Weights of a small GPT-style language model, trained from scratch on English Wikipedia.
Size: width 640, 10 heads of 64, 95.5M parameters.
Training: a variant of Muon for these matrices, 1407M tokens, 10735 steps.
MLP neurons of a small language model. Each row is named by its layer, matrix (gate and up: input weights; down: output weights) and neuron, and shows model dimensions 48-239. Each number is 500 + 50 x the weight over its row's rms, rounded and kept within 0 to 999. Numbers have three digits each. A neuron's up and down rows have the sign that makes its largest values positive.
After each neuron's rows, "fires on" lists the tokens most often at its 100 highest values on Wikipedia text that the model never trained on.

L5.gate1031:360430567550521440503490464480610517509568586523526417543562596532458457448583597450477518396530497453559493528457532457462480593500454483516504486456529573456511532555535468511444466517536528458395427409416452476500526506367564444490528490418536451526525494465524448537550534463490481503668469449506528478509518386502524440508455449485485374438552556588563469574519552487503486529489593507474578477597517516576477524505431507547488463532455543523484424593568595485546501542481530466440569506533479549489488459471515411453434623496533521572509498479463564435480603468531527517
L5.up1031:476531508502511517524438471504390607563575504528461485518503618530439422541629515505576485415515451464502482571368534494520455555432508470463488488483500487526527515485514439496518521542556483439456485499415405468468493499405545533530504494513502425434498548481475539547490501544454570488503494431539492548528513521396531426550541540526487430419570621499555407427432468486570491529552528599481493488500525574544436501545521497489518423535438485442520482571456536418495378592508504588479550448539493526569484545426530531467510475506513435558527479486478505424465561545528511482
L5.down1031:536517526591488517485528428417508519467517486533540496537539521490553536529491513555511487468486538503563516442513428401532473479533487465518454497465469494469544576421526486504386578513427518463545468400537435429561510556486495485494466537561468568494538561630492528558531521477477560519622557496458445498412441381555403503450424478548525504532589520483530521434483518497489433454426517511507440446470441465544503551567527513502568455499492477535603457500494522414534506464531557427508530506457451491508567416543489485557426564448528451473539434467534510561421539505535390446
fires on: " in", " at", " of", " near"

L5.gate1156:465405385585474478545475591480539558481524514524489450565523462536565441459535518551439517452487478463591498501486523492447541522548478519504450447473475493540500588489512498468519483515485414475471573477426524455569495524503440492472489551459451549506539532502531454472523531556463558538517502488438487453468404488527503514556527476517635397486456384554482514518514465497408601478503489398509503549498552428505487466548454526500546450419410488525455437431501461500492498458497542626560539430603505642543538527509504483480510490462512464496478461468533540517530465450435444500
L5.up1156:530476447483422483555496545514473528526473502590474551531428539506482445568546573509530500529533422483539569460531501551469429534501502480529505411488555453493539435539478540481455421434515488471584578488544604471429525550597417537585496490474436494456560572505457463399491498565534525567556427572553456536460538505465478473470510525498554499446528575442475423598534495462532437606408432492497585407551459547482500513429455524498433523502539518455485463455539478385432579547497490436576505472457476448544565554515476517421517429455480523519491427514442456477539474576564648453
L5.down1156:524536502468475500540560484471442498524447489508490517507461539527529521434481532529535631484503533510425495564457555531468579478480414558484558536513521576478550477423479413455451465449486505561457516481447578541481449567505550485468514570420449496538491511484552487498560447513491488409470488459518524463567417526494462439485579508380472442507489546565520526439481479415530503386566564413539466551456518551503491473459514433511502505412454478493529531601438495535570560468616505599405382555581498573417468509539479440515422547458480447521470541503486570525507491404383483516
fires on: " |", " all", " 31"

L5.gate758:499538509502512446465537377449566479539524558484540505521592478600507546561518529572470533467472517511522608437525481503457494458518493495409485478521512543502514393471446441576464489536549443469544444515496520489508554471463592476447520441566515489491398469555506511519458534543579538488502499438444441543461584503430485484481503375532528448398554503486409548534529562439568525445548532433480480413584413489608486484487536618554480544536486562463514531494525503521515493563527471437463552540521476536554472493535583428452495430481444579495494471526572489489483570492524485614
L5.up758:584557513502568462494430445453438540533572507438503516491502445516506580478556511544419517473447551481441464542596436490487490522539482572507493457512519495512538535522603531511496497560539560497523466426517537494525503491428606454487600542477526520457480444550476524452537556524514482525423398480513440526462552473500480538525518491520421485588561453474427515501453472547579534472519557507543552526509466523495438477510529515509492545517546397509454404492534492545491504549540463445476527576502419482470490453555514430433557492537535456489570453495569516490530556545546484623
L5.down758:536500465485494554512523501450526512446514499467509416513584467484534449646453586459504558484483454378487582498537458498514529458482488394487416538617453483526522464502510492512517481541529479540555388428475441497531449552513401495455482514550482530367549529550559471516499457461542561557522510463369505558499511586557514597460534477552436471437442445446362507503483537418566445474426429501506426545463488422590455514567525521583547483522409536527594523555524532568549501505524487483425534483520519456558521514484559377482510446486524534487488528508399502555540428429446458566
fires on: " |", " from", " at", " the", ";", " attended"

L5.gate930:588480417487454446510451598568537519505394452429541423485538487517438457530454484598573511427546504450461401422524441401489578516557555465483508522520416395547453532572436458562509552550451471469570481505530477499583514482513470539545541451483548458388400506484533483569552565519533483409525455555418487441514483478557512546491487541455506577457576615469436411472489512558549495490497458513589511487526501524603535553520517553507522579495651505499509434591475561495387550593495456460462504531446459527571448448406492453419478485581462513474432427452522460550486489485541553584
L5.up930:479407573439513481472460445422473462482523449601487522480534406566447480503492470531516450458480450539492475489394437508559479564454602569537494519478479477525450478435437549523472581439504501490551449530532591570521487467523491492420556528488497508499495532506584572460421460472540528407486488417459626497526575507525556402490537495453422434432526421384481489467546489434511536467500464562420544424600460538426526504538504451506504526550518499513398512595551514486489543489539509494418503541496424558417532514471427587464522451465461566463445526453383473562467533598483474371
L5.down930:556457528508383438546539498559451472527454477438450486471507470472478368537530397601520494461567460468446522540538511492528503429460506468539543581570527512511449507472483529541376549521439582493514469479509425478524526473490441623462415513577512534451519457470524457551584468530496490502564501548437497546467466502499482432496486554561574480455537596458410504549503523570484533485453482500540522455449580430562496578486558596535548532484581509590467451419532549448507543499541519378535563509504601520546446459551522484478486460548609529463476607513474601559400530558500435509
fires on: " at", " El", " Mar", " in", "l"

L5.gate77:447472450523570483397479473574427549585466582522555631453443433439587477584376503500496461459527464517466513594522453529429543440512523534611460493378522488532476478489513569454504472555559384383513547606488487465525516417560533470566580388490441432525580528594464550466453447400541438487502451629470446495526544501516458598555511413456448482509487519547428519540434610398424489514479486514650528594552477563540454500355472465544441448500523503563537531505537479446599462427587531398583467483423559448482527515485524540452588578455479464537515546461427501503537498417419444434
L5.up77:511436478427396483555487497585529533445560473510533517503528472504517353445425467469551458471444464408491431520402470494558483530454504465576519547595551508511437492481623500541444529494519497502551399476456453553559502439496549439549572474531510529430505492446481498487500495483461468553553463519487567550525519344511618470546408541462488505533480549536455548452560479530524510482413490493501519441412499520537535527443460577527465468487434504489448509450570608520450550435569512476503518526492517634428544485419475488459428489501586492467487434483555549446522552517490471403
L5.down77:397525477567552479483445398574518460577462513480541557431427455528496514476502469481466526459528495540498526521463444495396520482515566484562483479478451420501582566501449493493537502530518531508510630528465522511592444425588447519471527488458512433488532530480502498525553438566517541416467529574509448525421555539556379545563500401465429542490564471579496528459433589373444512562537557538573523557577464576484486490459523511462561488463505428454584539489546456497548502401579490501575487481453488410523507511487496545490540516465511540504428546534435508500559439454488539475
fires on: " |", "|"

L5.gate106:457508505586493465496438481501509535455513498518569522546501528483423515504537453508499526396422454485477461551536507486454458472410558511431509557516449494412514504445446518539461542473509454432496581391446462398594519449595527466352505437461443579503435489522550498496508571487526470473584434457514487526425460402445523493538489496483460499524601498493443478449422533431536530524349506574489489464483565433435536634386494516527499497526447546543531457464436625480519570450526525471528553423417524608452442518486533432503530486556492486512428489552559483492409520514539434517
L5.up106:513487458489545477496464570577515537440459503506431514560444482596498616513485577499553534480511424579519474602521524513509444468437540444476420543485528484492400574448459477456517538457498373499488460488521445487499504489447458488419495555495552516468559510506572575540505526535424517451532497538538522536434518480500509477604443458434555523492587556490460426513556426424493476562540531363469461483485498457539462387503469456437577541527575535524515491491481565474483348574543577464413466499546528509526532515475397477529525539462592508476552465530490457397500516467514397540
L5.down106:467551437367519501469513503444422520492538510556465583432526497494502509343506411559535509611561558452560453424480501514465551593482499473581501551504575631515515407512454475479502450574493467491537576505500493461476537473480563471488513467555461538503466474485516459503493407484541440495506531489533523484545506608560475530495538513486478553504455438540466568460480442546482522473491458511538467534454564493434596409527486541494482547464454532476446455461554473423513570437540511511465501432531383441564469474478509465427513463475540453511512523503503528480472524581520578383
fires on: " |", " to", " at", " in", " from"

L5.gate946:550564516476468500500464494528577509457427532586479479567411463472498505470432591458537516498490515494546457490637533528434468478437533439532521441497433411476503480500541562545539525498555596473457490541485474531471556425479488560575448498572541585602489511501493539511561504417494492511650540513460463533499398471491489397476433665434601505419450518564507456513520473570527505484539512530616495539572469492505519582568498594524472515488508553514493473515586499479436518483436496487538536576518465462497494476435529508413535553473487568554404545492410517447515424522530498485
L5.up946:469478499527588547453550509577495429520499550502439530509473552574529510439401546503494594427522424536419449427505575623522504446481480529467475477485516505512529456444558493479565498506471476444525449499543541507507593595553423464489438438443524517596472512529417520488408532482421510415487495444531566477462561471530507473515442490384575545525458377588475491569412501494387461573566463507611488456656497507408503463589457596438434488485396537490451518543502429493425536422481476529490549598536513496476492409496488590423464580581540528514424506440489515538539552486559513496
L5.down946:448563508607419590470488454437450392406430468576522495563509491456488522491504564489466540515541428481370453511426546462511407569469525443514477555485520559501402441426495601565466483544361403440589566453481550590530589438504483427490547485425567542508365481476464517535517364523475514574423571477486576464493531554545461537458479520530423449505451426456563503449478531437493485420520551438530541510445508479493562439440520500478497473477482514482484563519527452566394526471450454526519448469477584585462502515449496581537475544476541471504549452427554521484461557509516534516
fires on: " |", "c", " has"

L5.gate566:542536530445466479481403597496455510569500475592443516574521549557486512513424498428542426409450494459456438433541439456493448506459491485537545514572499394545446453480419476482473429476490442517423542402473512476554425471521504586400494504516494488485555542496571450560529516490402498488505535425479499522450421405514566459513496598445485562531533467487510541507468505455555414575609374536504483386543402452525518470554527462503486414524568505463487517471400536551490471479486445507552552468467414464442539450505515505496450490490491511528600531450477577538515383496446513569
L5.up566:505565565511569398513467477555462455437399529392533575571474493482441458429507534480541522527495523486460385422536566483396493550504508602516520445448524648515543537492418501434535524549562393508455497436492563489492533463539485558535493461499500555563534439478533537584483516412520453525637414529563460519521503473503519470491541545459511497426539513509481452463447552399507507458513470474477488448526466509468528558591476526523581519542439487500455526469522469507560504573512463497494456537515399473502518571569513500456544498593452524518502429491534426612457573533455522506
L5.down566:552470520574467513530492520428571524508463602471546504489444460545552571444479493468542469525497465502574613462538457523504410487461538379560429530600496494495460391495482548465575556563528490517485489469492568515462477477560560546458376506550558454481453508451521505578536473515561530482404620624442426425626576509522681420444512544478510515500536467463494465515493490491598528480540516530540472425477520517525445437498539517437481480479570580504549442534480477563487534470512438422519496458522529484502589449526451523504519568429475553492475533571486488592520462491461546510
fires on: " |"

L5.gate971:502458510582507500482440435431514384420461437508521422528452470443488439550362492527586452515415457559503416506516542611492469386559482479498391526515461466425446537466518491506497448517551530483467516536544452485408435522535475482516480530530438466493468520568506609580541454516484532533485427501491539526477450483552503416525463429450508507508513473567519481461550575618509542516456504613494563423435485501545473461515378540551525539476465581393487590496569436514518464417475570525504432465524485544511476554484648445462504543518516526493530495544457501419509461547567434390
L5.up971:443459379582500541592495522441554452436512539499524483507366484496516526566452494529514477429475580532469505454426513509451503473519390488544444473529386564468492526503550434523499528532454508500470466525555407540504479556551539456373504533508423492463462518451456538527528549509527498528442507549404388521649435452513542436427490504495471573496549517536478468451500526516597502469534535597536516510541495496506549506516563454511492530509458531504518579572500457404494515432404538513453478461490486493445472558534489500486473484538525550485582485524492512347557489509476435535
L5.down971:564446477526445529545532490503493425542503475453467523495576579587526389444417501429460535509505441604505540502552489513519457560436509536489462628484446541453494479463427508552553469373452549465547545453466450569526432509543482405462403441475543542447567608553482450483445533574479526468472580517447482489474560514438556449521535418480544494462448558578536451449528523505554501437478457431498395488581555528503476428449491535488560529569646446469442459433502477527541560405518583477544559483413493513565547393491543432465509541561477557527464573525603492427494449508419483501
fires on: " |", " "

L5.gate653:438545532453587437493492514536505523481483511477576491579522440433548548485514510529500544533487507468511370546408469535454484444514459488487496476539442394493572472443568529518459593438465456482552515406542480492475492480518510397545527502420516452596437465447504471636599538490480523478562547525556438495497442434548507414560504491507567640470413498498405526489597499495612476456472560517481469396477424487480466485561549476492457515514558493425593506543493509507451469573492544448420441499540499472444513554555542458479478475542406555499513519473528540496571551379497597523
L5.up653:488515529458479536535523444549552540370576451531474479419430425431478494510494452586592588515570531556481509437432458409509439478501460546528466505488498486440580415530482485525538568548546465533566453472477517448480585484441431567454547517478582433504485565444412466577545504576502477489451634648505496444406483497469554529495500533421557591518488407545449534483577448587543447423448482501479420461538483515630476529523495540470498538523499494497538471469441539482479487531551464492490528466502530462474518520482589504466566632592435509518473472463563478469520465534437406469
L5.down653:507500502468420522588471404438484527455464480407519501411512522561565530476453539537466461572477452572530495490465622511435493462513497529479595462586564566491417452525488463558529496505480434376493473524555542500547477469566459492537459500484488588439510478553597520479493517527498442470515430482495520554542510521559524441487514503563429506484448514387454548515537539470532458465530483490441508502502523442426541546476531431446422458541568641533525480515463452507477539516494537583572532567336594400413524556583476469465531347473514527403535518528511516576509467406523567475
fires on: " |", " 0"

L5.gate261:524440516486493476458462540474565495447539479550473604601529497533581539565441515548502513555476499479466423493497503523506408521498540496546419534502449410515506522566552588531585516579555534474517432549490539485573537449488532461508536476548445477475416538381478560424519436486510516426578521559508483472571490550519541436468569509529488531495515562572392490487536479509453527513453475495613441345419490437507507588494516517507518479546545437448492493502509517488535530529596554499365531527526576527472534457586545444496532496438454579505493453489543439568565544439513545553
L5.up261:503484469553493513473487555522485454444591448497459530562477419469549552389502569482599471534543483444554425492433555477464429480475567440462434470441487452522547537452642484434532491602471475534508478543446549583582491520466525446485531453522520528458456475506551423485461528478555394444487498543518476490501544518484583459582515408561548428573573443584408566597491429471536388466561506435569434528499487492487435533468514428490527513499427508499395428553461437557504537495438521534524547544584505486491450531431488428476543503574483567415485496576502506632575428465530450511
L5.down261:478499485491466598343520550471503510453456457565466515426536382494543587498555570487464535570456480583469422474500556440523511478573452411485446473536479521515485451640428530509506515567461500474584530483471396385501450428523566522539439501498538549514495586510402403492492477483592510481548561514487526550464459537463545518448516560429409598402538476494580511484454568495494543497502461560536502454536500538496535479571503553531583487541583507437439542497538570495523583512482571540546579443482465490442494519592560469554443345561532571499498496562548462515467584454467551536
fires on: " in", " since", " to", " until", " from", "From"

L5.gate71:440415559463519555496606494472461520525495547503509435461521428541487519517512481528483493497411450531382477557531545506496478498409546517491391489445508567507515467482442535477571435539471470571587463534474488499560580453537524543458532511520424499423505526475435461505507462599544496409475494516433564539491541532545580483554522579462479500555441524533497489536514574491520479452489520543464529451544449404492484439454475623541477381542522448584450434501542505527546532564422380529534536467475483450428411482495544496448481527430520522508475483499512592541677594419485541416
L5.up71:507537528513586481499430538551459418483490518490465452431450389521585554523441453459525523528435487530480526500505510554517473511496520506511545461504502556486541507415419510516559516450511511537586528485523548554444576462586522449465573451483449547526578529583498575461525500503546492589524533538610554470523491536554488529478450521506453547548404406490516557492487493529506563453509599420462543531493485523457600445486509473435448525497527529555454425446509401458586511462561460504540551518523491537470418525564411563464512514510442484495487586441558476557496534461499487505
L5.down71:563477539478374461491493468484564586506460549469500439542584503512511563481523523628626600454483550526487545483516484472524475593500510543421571559523575539393526493452453486548508497458506444550393491486517447508543455483458523488448501479418484519454493491530473535563573453539586613445547463514461470441545565505581570541476506584520528479484498456489495547510513497508434472392491513426478546544538494587531496501474567572493543505449463526427569441519519568415518404487517518549516436496463505496511485540471544508494491527631461570510468530446501565442453590496534507542
fires on: " |", "\n", " W", " Supporting", " lead", " played"

L5.gate638:504493497529578501553490444652456475529600500556561487471476613484432544465445616479452518517584544455514434583544413471507394482440510520516606394573498532529577472492560456530408450578620539518470401464503496494447472564595553615410483462546454488559456452512355523450486478458523527475521445571433547573464534495477467522559437548486534546487523547581556475485438522446518440525559546521463488508582521514509535461486501516516513475580559463509494497461533460456430480434476371596555526559505489449488469577544512463552521506550490501498514497573551592565533535577523517479
L5.up638:432585514411409516412569479501509457507448492489562462543504495537535482426498454435465545520497430400488518506528510475509534478576427443457552435477527522380498450507469464556513545434445470538448568481494465486604561530522465464486506571540450472465422531442395484463587508426546610531442543458500559486639414555559613532432508465506545504480604554494617508468412433548517515567507473547539502476569488598536537427438513457532481481515513591489422542509434450445433436544582518485486562427465417536562416470505468483518421522576460512407548516412522501358499546477513560534
L5.down638:518477581531560460473525550385544423526525489519501458466449541489518475485490464518551597446514565517483459509526576462496516437499452507561499551561446420532536588454468491493560518465491540573437502534550528501539533471498530481484451448481438543465655586563469498532496597424566443454458531511450428522510565388485540405493451508433554460484578512478476593495532446517471446482366462585506510534528464465547494425536542426563509470507551538518501522551504499461451499494583483508493493554458538443513432477465677414431479439542543506510478481535468409521483512472509538494
fires on: " |", " of", " 0"

L5.gate414:490452518485515506526406559485498497524537567544508501585530505542570522548511465554514491474517508459455467466510409506549518449499498472514525427469492468403457488496544551504549498530517520592540434480454474436564448488469557466555414501540506447506477524486379472459467464585439513426419521473527468418457451491487526519539516484500490529481538519521418429530527514546547563445440486412571496532552454549568367581488525430504472522481575493488479407462431471484456471548385388500489483445494511369557522465527558494498573500528480503502438493468527530473502586431478570512
L5.up414:473429514534533554534492578500461492499426426505545479508493565481489516474476421464444484544479497547539533489536468528567500578475468433540506479508492489475523500474595468501545393480585502538469439457497509470521431455379509406482493476461417538480424498523406541605468489627526452437483451550554486514536444500539442480500518452470487593467559551465514563493427542581597560385494467436462443422493531556510468539484479531563488565470494533547480479538454533524385517503512529408483431431440513493595519511546496537409524428461530443539402583462484416551511542481522422463
L5.down414:513506504546454599450372418510589470575426514418519504513536490449509561484461445496457554542515490438434504461515501498520505576585529472437446540507396517498380477502438502575532539384539446575473508553527544591505524498436442504526440428454538440469450479448467489499427514528517472505541483547479427486486461373574499490528539575526444500472430576502486611498472502485469496561463537419524490543524597528562439437479474491497485552473501536473470432570559544479592470576453529535538478513467512521462484413466499477449445525538536501484565544465583537550429567475534491440
fires on: " was", " remained", " been", " first", "og"

L5.gate1097:495520532552464475527519548506539541495601563446472494542500524507396514563603476469522494463438471585448418479527454474542497413513437531431482422570516515504466371474553568520448547537512459582441360543428475412502514455455537518522412405606437510417515576414418505495593526432455433539452446479501482469508507492409548516543446534456504503453431581566520538562520459450487507534416530549459466525524419470505470529468469536495496473534488449468546538585542492461564527576525511441491556459481519510557385507517521468523519500455523425470578534520549442540508447505582531547
L5.up1097:509518504533474572469479556518452612459474436491490428481601514485441437505575577538394500438528514558454387452553393443527448421559526484487487490578488557552477433480505549563490503496482552528470479611445518537463468533445464548439456506516454492447473524439407433523527546394474412536460501523533481542562441529461578487489530487524566495492486431561542467553523584491589483430534473504437421531503475532562585522499554512518521508627506440608637531530501518634483548526456489454426495502562448463532500513428522489598471467628519424459512471581547554519509522501557540490
L5.down1097:505486516489475509519580503549519578518579514553540471416517454519518461540458484525484457525479502407512466450504521556418510509584520525493610473559404490499588478526528566505476532520535653534413510456523502546462427490498502522474520510535512555612503550568589469459421548470410508493445542506500401498445447517504496481446471541504561488431487402438534332531548460432456439425436459458449531498475593452419536508540517601527482571466489557478435449583441517525487602482556473542442510473527522432427507499581501464576485411497478529525486501521436419468460536410419505584
fires on: " |", " at", " from", " of", "With", "|"

L5.gate1049:483527538529439455466494513469562543459532571484477561550560463526518497542535619566569516468498496568422435528402548553555541525553528460508511485510467495540446508586519539457464524539400460510418447518499460398494533514397453557489487492610609528561531532502589518602487544509457486491551529568493490507495536542483496465522543461530488458464452496471567494551511444515541463503563607499557402466501500528457446548521497476496580462527497526458533493542491550459490500486518512441506499561427530483602395490466548472565499467464530486532453460493512569519553556450480574537
L5.up1049:512487565531508409547545530465520546436437535494562470497528548489554452542582522530483492414474489595502501535530543525469508529437538543595513471470547548514480526575492473434491465562527435485557477401494551597612436459519551429529516520485477424508464579584485504579538498534491488438458456479532529493450553465430472427468453538420605496535444486548538500480547503436569457544403526522434565509568531361557483546626480479536477424535500589570458482476570438501443439560524477556423461490448522501488552530561466449609502527508487545609643478544420499484446574392498515506
L5.down1049:522463503456485519572474554534429525503556542537529596384488531538486479483571500485540511476527545498431497428553439437489444543559547514518566535474561517522487589382516525522479525488433453480464475654569553477547456459578553538455507551483538514557520497520462495510562543497520569432568576517464532514437435558570497460528560582548465392511454513547515566596496517597499495335524477441512447503524498446527524534529481494439559537441556452584600488528516592523644519520489608430486609544482489512350514537422467476484456544494543509539388465489570467571503442494547445459
fires on: " of", " in", " |", " from", " Stadium,"

L5.gate1267:484502462475478412528473524439548481508449531531477411537576531520523504484425534407514410559579510481509482495509485515411515491477485443469502583465570542495509538397498511487446480473547501510550537471407539437505582486519443425482565515513473487453484522483484470477550540512454516562540464422455541502399465522423588543430500449508423510471561555479494597519518442570494635453559423567489495495527520401447538485519575425615548457490487508541434485504478539431514495442480522557504596625498537522399467504561477586459493558543488496484510457502400494570456507512448464514
L5.up1267:542484514519515520429454510490481458446540504560508511441540511493467529491507528442532484573523502560482540601596370503522543479453479430560543510521490531527483466557441528484475480529495432482439474504457559468478567490564469473420498551457424481548490493558410463517549521502549480480460500478537489507432537540472470580470470495523407494519460508524459557545426479509520549430553550491407544450533513442430358523527488500560557546454494552546578481433480546439513519603440537483490575572442462540516492596527577564407532452508453487455440480472573525466460404488530452594
L5.down1267:538552464561447568528504511540477495504551502493498485419549466473564608537522450613516463487515429524486486462469541525503481428525533493555518509576523457584546514475447601483577491590534454548486463480500594406442409515436489577550515470518525467501474561433498411583527489483479510484524514509507509515547508494463482498489471474501492499421537483446538570452523539495642491512498459548473523503426569581523453486486490558444425605464497418482470535517476472491462433497545477594462409428507529507543482456503478534474568472507516511534481390609504484554539537539454574498
fires on: " the", " this", "ium"

L5.gate404:594398576489517592579508497424459490466506502535448478560508599505518516535520479434481449505472466481474522520536492545506437536465590506483464544552473422461494457498487554464649487514566415551475433529503526568472478384550557541408525489446507461470487482523502426516543327553477524550478548463473517471527451491535497481508467443519518448481462422459549511452432503441527516436491476436544512464478496445460518527508481474516445518455494408413518548453545561503490538500467508535440545463434471456498478520427415509464514528439522446638479528596528539619516464551461497509
L5.up404:515410590439456433548467561509542476536416546518439557523487600500543425548558516554482469465443391471466460565484507392486494556504531491425508530522502467497529576419422538556461541391518529495490577430529519546459443478511562515457493505488504465555490532538438482556535477547577539517539516497470486486503481533495487572498450466451467531500450448351528499492452458574528469419469483534500507399530491514509467523494517450448478392462598492515427440546490566574548565443500401601505458488453503434531470475516570415463523494502510481463411465541472479562506495546456512524
L5.down404:567513380496454610490484570492500510497504478512383486517479501579503358484539434473466631537425465411534505488567544501421439564559518525533515487558510472475514574541387467628538493514585524449471449500559516496490426545584432473566529537536497573585501543564508509452427444529405571499514506502492561529500346575560541451534490528546452480519519531489516468445516492462632529465463562435470416475494609477487496533507504478406483613498531489521548553490515528517420531511533558550447514470465484511545549539626554463504421451536434452557475468499444489522490480512465516467
fires on: " |", " known", " played", " as", " a"

L5.gate926:452541542501435532438468523564486428447582514455572507562412490488515521461500460533526462517449571496499577516584528543460497502499567541517505524375484539456576508509490490500434451536488511563547529454502511519491502396508507514466431500500534497433479572583461494480444505486470472499484542556484565590529639580490505579523413437514548576524495507570500458378466526456476503454517481486592473579543561537523450546515586503520528483473503471493424561454422516579546574477480544550540510477605497461517519425463429590382520551477549626534538555376509555547492561505509488477
L5.up926:543465509482428425494571521496515481510532501522459506512514421496529447626427517445528507542509426445446549563511496411539476507451576492452463482458480494468562492475518628454545527528522453519561503474573503505508523591485477523487498527481424494546441534450448459542444446428510492503595529495525401484553490550523430467532510684494536482544473466553488472541531484592413429550561440508586468549520585519554536459459442450568475532538526516476506590469444443431460489436571505488493469505634477467556451465479407471506540379563533505386513505445427531543562543481561502454
L5.down926:526508518489507520500511545498463476508534520521449399568506600543605554507527469546466410447463499526520566485520477419529456485558483509506533461560480481563522490492424496411466554584461563444551517489477534409499385359606576521451525507539524462453461468425468460512533404545535552454442546521428613593531513501522499446558438389483456487366446540460451499464575489408518523529469494482503476447506491472501489587474525489525493518439495570544512439438471571521504483452488569545512483543446544501522464481472499445506521506561447516529412494534504433466504409518510458497
fires on: " a", " has", " than", " |", " to", " into"

L5.gate1003:492441508467446454488395520531542517458521497533541507501556465603488405572505489449430519390519498461476540561481428583545483451519498433451452492462530593468492433510494438512425579526506451502432409447455490466505494618572442557519470482459633443544557495521470561468541448403455501487507417462524502493545543458499472513557469451468565494399362484554518481559466601494547592430452516487534532563525491492510488475518521474531504487460472499510502495500535574480502565518541467537493347464547444473535513517517462454529444502501407449476571492509620461507502567562489533410
L5.up1003:487516502474488423477455434599563529476481473561538505513535583494496517548551417489461509404525592517406576481501511545464515484532583547486511482564531508534524432493510420552464443527478535463498499556542500585560582462503483407467508476508474579524514583437514502390539482441532604499558470464472518474563487466524565465447451513451420512455441543519478498534499497480559551498454516540390524546452536493541453590509570567490500436575443567587544535528536510473549535480471407478475519380510496521490469470489480476511517529480544471480547461449506495482424491454556478401
L5.down1003:335480569467542385527470503549500532461549500585543503462493445525582479482550528494562446486497481445469537563471506523537541520518518460492447466496589369401489533479495529530487491569545543617541587530463540481489506483449481583340533493559511494574588584386519483559510463432507451513494462438476592403465565513526484522501420487547568454579413461484497495531472475557565558565468404523510482509483531564560450359510468456413552544498524523438443511438498472535554449381472483510485519584467535509537561483442556535518473528519543509595409555522615544517483517537506546470
fires on: " |", "\n", "am"

L5.gate476:541455574441526549456485509471466493489432540514493540559485415521520578429484517531522433553538449512462550510490532416535449432536477507488502498539570536566564519508496438549372401519613520467525405530487609524551449478562485570579536497416473466513548547488508595579452524495490447506524534534465460516494544484522471481591527560469526527522489463463495413457499435522424501462548489410470490425459482515454556476551518420516464425449511556457562489340524586517508543432449436519444374431484449477461523654459463563486524552541496503455466524553569564544534504513495461506
L5.up476:564494468503557571466475494465487452487463523509569535556485475568465474543423532562596538590562441461543417526473591517510511403560518502411494456543550565502550556496539522661451488551546457462604436449477533516543473491589597554492515523447525509467473519484488565572452532457544538448593458452497477605588533522480428502613515563463549526504490498502550401460598395526462517544589495527465497496479522449455442512491474412459454455481504461539485422485504554586473520438474479431460570486497546409453543605448449512492460512466524578556518520473636546475572596551446463488
L5.down476:468483485557482393490538575538478452486591540490491552570466516511494485397415495510471577487498485447571547520486445579468472431496544532536505458563399432515502418465451521537458507497463504494522437601473480538572395478602486545462451498597547519371534527535401570563392520559468475511536627474477566475439537438524538533536446489429556502560517407438615519456501538450414450562545475498441389566462531479432517540483441566591436490588455522499595535490464506460541419494473525540484538499482517420550472457559576430499539380545484507535414492562476496489509480505540506461
fires on: " |", " —"

L5.gate624:526525566532552450610451516542571465544583453458578501498521468494539425466440518477491487535538387533521597520413488507518504419500557498416479422401434627533437452561475489492515498439570532429485602422437624465483586542538555485477536544462486469490442524493563560526532510512512552515500518447552452502519414546555548492437579479526408453461510413518523587533415504474515597452558563478461559499547408568415536428436411554476482528548512445518447447487427514446479586583556403636421553471585469471507377544549564460512516446539495390511557444483554524564535494540502577399
L5.up624:502438437440536538452406453485600552513504518644496470574474546545427475500533451473508432550531553508563568549485476522512497515474476484488438476519421624479496519492517559536452412442556541536428531557525512519535519553474523594469523430529381415383469563446647566514485451504451546459466487426491537536491539559530490538554466478531527514432583433608494532607430521458454512497536485520514560480553472523542614498456502603483463551460525514511442515490512541470448554487581427453523509457607440494560446541536543447441598399516465516488442441468526524578618414465474499546
L5.down624:506519523519527476589386482497501505407546370499515459473548504456583497456542497499458403541485400476505443483513502489561542472563469406438514519484439484453512478446522572416537505476442506448487491588481585436465558476567558486495552541466472529438479524428582484429566409533507566443561493527422459441582451485476524545533463501441572460510557533479443553578546531529440560575557442571461480497515475575519473467407506465463470441520436536505489417478438526444513584593534475564481463379530447430546509470447506465565424565594487525465546535520495575503519453480421482586
fires on: " |", " a"